{
  "num_hidden_layers": 14,
  "hidden_size": 256,
  "num_attention_heads": 6,
  "num_key_value_heads": 6,
  "head_dim": 64,
  "intermediate_size": 1024,
  "vocab_size": 719,
  "hidden_act": "gelu",
  "norm": "layernorm",
  "norm_place": "pre",
  "norm_eps": 1e-05,
  "positions": "learned",
  "qk_norm": false,
  "attn_scale": 0.125,
  "bias": "none",
  "tie_word_embeddings": true,
  "parallel_block": false,
  "init": "normal",
  "init_std_qkv": 0.0312,
  "init_std_o": 0.00592,
  "init_std_up": 0.0312,
  "init_std_down": 0.00592,
  "optimizer": "adamw",
  "learning_rate": 0.00126,
  "beta1": 0.9,
  "beta2": 0.95,
  "weight_decay": 0.17,
  "lr_head": 0.00703,
  "max_grad_norm": 0.5,
  "warmup_steps": 243,
  "schedule": "wsd",
  "decay_fraction": 0.782,
  "decay_shape": "linear",
  "final_lr_fraction": 0.0,
  "batch_tokens": [32768, 65536, 131072, 262144],
  "max_seq_len": 1024,
  "doc_mask": true,
  "train_tokens": 442700000,
  "max_steps": 3655,
  "dataset": "wikipedia_en"
}
MLP neurons of a small language model. Each row is named by its layer, matrix (up: input weights) and neuron, and shows model dimensions 0-127. Each number is 128 + 24 x the weight over its row's rms, rounded and kept within 0 to 255. Numbers have three digits each.
A block is one neuron, or neurons of one layer that tend to fire together. After each block is what it responds to, as a language model described it from the Wikipedia text at the highest values.

L9.up127:116149118100168171145133125108132135124128144151127113146128083172092123122156139105137129143133139141082137078102113127140167131134187121122146149139128120148116124136124097154120101109162169138157135153157138134132138104130200107135164128153095107061116142139153088132142120100124133141133144136125127124080130098154163115170131108122130103116152063126179118123132088104121111139169
L9.up221:124113142114161165117131116107094110147126123088148140196136127164108186139095120087155121122122141132117146104135121078129170138108137168144110088154128103097143182150116120129156116102150165126133151150141129119112111120132181108151137101081111084054122110130123124146114131123161173120130169149094112132159121151127181116164140094142115094115159091115139114113151136127120163109112
L9.up281:123149087163151156101108128118120126118147131095136111153120128166117110123157149105129126159119139105110130063098174153108132114133108152127133128087110151137133130136142100167153131123170127153091114168158112108142184156115132109100119110154121119132158148175131116147066137102149135108096171115079072094105115131106132077110118105139127122128178144159155113100148135101104162114162
L9.up375:111107103126174127108144156158142085110140142107126168156116139115128104123151131113138083099155131105172210095144140169100171132139149146118123147093129065157138161106125099121112157120152161124095179168128138156095163140104136116140142143118100125126116120116152090106142157115109177153113111159128126131144143166095143106116125126123195144185125083097087139172140120104099156100115
L9.up473:119145125150165114144113149159146146119162178091120141094130099107127149103162140154203101127159129084140151064170118128132170109103161155131190127107127094136131153126133130148115125128115151129117159172121100151142163137102100118121154121088087064100128137156132131158140127105145166146162112150127109165137132133119133101119161126120147113120131110125122083160117141116140152131122
L9.up483:104082132124141128135153141133154154106095144133123104126141151098127133123118106095130101179138135110124102116116078090127157100082173124111081119115151089107130212149142120141103159133131158106087170137125170119149128129165135117144144150137113113084123139162163132100167098137186147098131109150113130125108143153121130117090128119123142116129142113111165141172138124124161106139110
L9.up811:096139116096183172143077151130098098118095130193156100101119146117116157144151116101179075078126139122112136142171083133134144140129159140097118126138109100071090124113131139155116137119147154116175141172121165135093132157153167128145171098109147106087115101145119092110114135153141163140116154139129152156135140189145152080151130148117090113131131121111120106135106157141115147094110
L9.up876:113089140137135115146131143173121145119153146157153096116151107137069112148137117083134096154118137138151149134140163146143137149127119111163147115107144131091112106142115110149138082154136156146145087131124105137176124143112138100128120116110145136129104106151113126124118137129128131122134165171111128147151175141112142121119125123144161112155183143139121102153142117125125142120122
Subject pronouns before verbs

L4.up298:120125139125143161143102126131175149121164134142197138139066151145151196129174139114157119138125139115060130103145099141095127135153120130125122107138141126132092130167077101160144149123180123119107133113094120135148109152141109122149097119139146131128171108129123130074138119145116139105105151124159109096135160128116169093158106172104138140092153133113128160134100110110134145122163
L4.up391:111121195103088137136138128121110164082129133111134107087117160153164165113158131151174117121131153140121141143163123206069145108146120137130137176114133134121128137114096112152193136128135118155123130147131126147143132147167140130124100106140108134161129102081131141118152150120147111129155135137115139098103171174132153143119113089128094102122139081098138134137163146094102127128128
L4.up497:140122155149157130127079141167132089112106120137141132127114144074125159122164107137144087107149150114142143149119115111155107157135149133137123119146157102113120099140119126135162118118114145152109130140129118082127122130114097125150137081121089131139147122141152127128140118164181115124122158130078151130121120143143081113122113145160077124170123128102134136121081110111105115118129
L4.up539:152126098143120150157090131156116079083163152106123156132090102126166131135158116114112101091159163135130096109100157140137117128142129104136173097116145076117104117119086125127126098110093184127120155139155116132121144168125162098147184117174105163101163167108139109113106100151154122143147136119130127127108170128116137114159109162133140133160137157111117119136147105152116134145119
L4.up615:122105194167119132138151102103129170135113111160171107148087134127127109137151126110167159163155128135113158124186163119102153140147113123119149149127128133114123158134066132148155176126179102127111113113072138159152113121125120103130105102134071162123134119039134114131175165128121112110127117091102135131165173176145156131130103120111150119113148095067163128143139138106126127104134
L4.up764:135136177153109116143168098107138131120121123128178118117125137156107125134149111133177153133103132131119123146173162141122143152127129161105155150141138148151151149175112116168152129121154096090111118135107147147161121126118127101120071149134143131104159096147125175124141156125108147136102150141149086156127134171122164127168112114126101077115166117130122160137136118110133117126138
L4.up923:109151191147137162148100104121138139099145133127158116134130127150175128071168119115110162132085148124130120161165157116112101108101131140126101167097121104136119079153114117138154109117137168137076127137132133143132121175161093131135083118100136109131121103104115140094143116159125123120163138119125086107137139166107162130148100107135143115114136134123154123138127074089130156116129
L4.up949:106114184070104120109094124135125166118107149147193094136109114175101133137167111131128121102161155121162151113141130122104101137140126124171151172115141133098130180138114147159101143125114111110163176118100111098142171133132151096126121121150090121170109105111132131141150167165150131118156091154143116140107151133145160123124112133142149155142183156130145093108130113158092137117121
Mid-word subword pieces

L6.up493:146158172146103116152121134116149109168150116146192105126121144109183129078130126110150071088091125129074182139158105123158131116119111122118130102119153109104119146148117122128151144103152143161138167127101128079167126135171085105128116115112121155136130109081135171125120100184126158097116105157118153122138131146141100135123123131161124132118093075107122153120153084115134163145125
Latinate word-start pieces

L9.up3:138124122146130118142107106122162123169113157111135098133118117160142160122120146153128101153127160127106144151128152138145123157133152190118147155149113129125102128157081090147091158128158108136081117138116110109171091137114166147126147107112100124113170118137148121076113102087104123171137129148131137123079117146156081105149099103131114089143107112113100090157143089126167125164146
L9.up86:115125161098116145144125102142122107144142137176173112143105123142152142077139126138164068144152140126122146181109116129121084122072154147121114150103114152128179143150106104134151120138169155120088111133077095128149164137152125109132089089105101115156121131120119115043150093172162160093127117135089149102134128177162119126147138091185137134153108177110121120146155135110177202130118
L9.up104:101158137137126137112158145144165113128165133135146081124125128102143128084128143111143096128131119123139176137113161164095105124129145141114081118108125068151119154148144107163170127151130121203131142085142166160162095135139146131139108091103113107115146108142154141089167124117144145106117130116123126089117102133124149106188120098115075096150101112095146129134097126098119092123120
L9.up366:162131147148112147125123113098155120146161121138139126130100112180144123127156108121152044174135133105143179130134153145158113145155142170140124123127130136149063142124119112162123150137107083142124145090168109118144126106167133097145111133132108109093129111140168147092087117138105180115136151119126140117111127176132112108166111086139132101121166079129127133124144113124148149142168
L9.up491:118129151091135132144098158130126128089171127119139099157117132179104096120158097130134119121136154126107140123138113129170108097114123133149145139086123139126139137136085129125149162073121128140090104105056101127145113078121110140144145120085117103147164163104145132157090118105162128100127152106101122129149168137124134136144124077163114146171142185113139141141137106127152152147144
L9.up573:150111187091097133127085167137113129148139145125186125121140140114137105133164119115118123131124135116118144158094128122083155112127139133151104143155160094101094129159078095133103101084172154135153142114079124114153184157130106126127117125090097156143153124147160120079152098197135143158138103170117097120164114156104135127115108129142155090135144140126139109166165143141134126154144
L9.up905:140123124104099138120134105123152103148168110118096139102142134156155132120126158141147095122097119108123143168142094137139137136095113134076117116115116096086128070154139102171179124126130141132086173123134153139140126160132097131173086114115103103125144144134126150109117115178113165145091144112081127101156166165099145109145109144141090079117123122058121078126142107123111147159130
L9.up930:119131140114104119100146150148126134088175138162123112147125120134150129093101138111109131158156165125121116140145174153121116170127150134104093162135135082138119124147115095131145101141173147141166121118131104141115109171148087145182114140122103132086120119146147115122096104111125154137123130115122111104147119196142138128114057093133119153128134138120153100121145123093176110116120
Mid-word fragment tokens

L6.up333:173142128155121133128151154121093118110125169113127158158139129122155104097174119130158142145112164107193185127153115105117159138146122142108163128146148098131134123155131069139142128112179167130133162116139123123093126129117141113154109118123106119104149132112135118105087145154084166133107129121082104179121135181091110128140116111123111165141174134101131095128128157075125114179123
Subject pronouns and name endings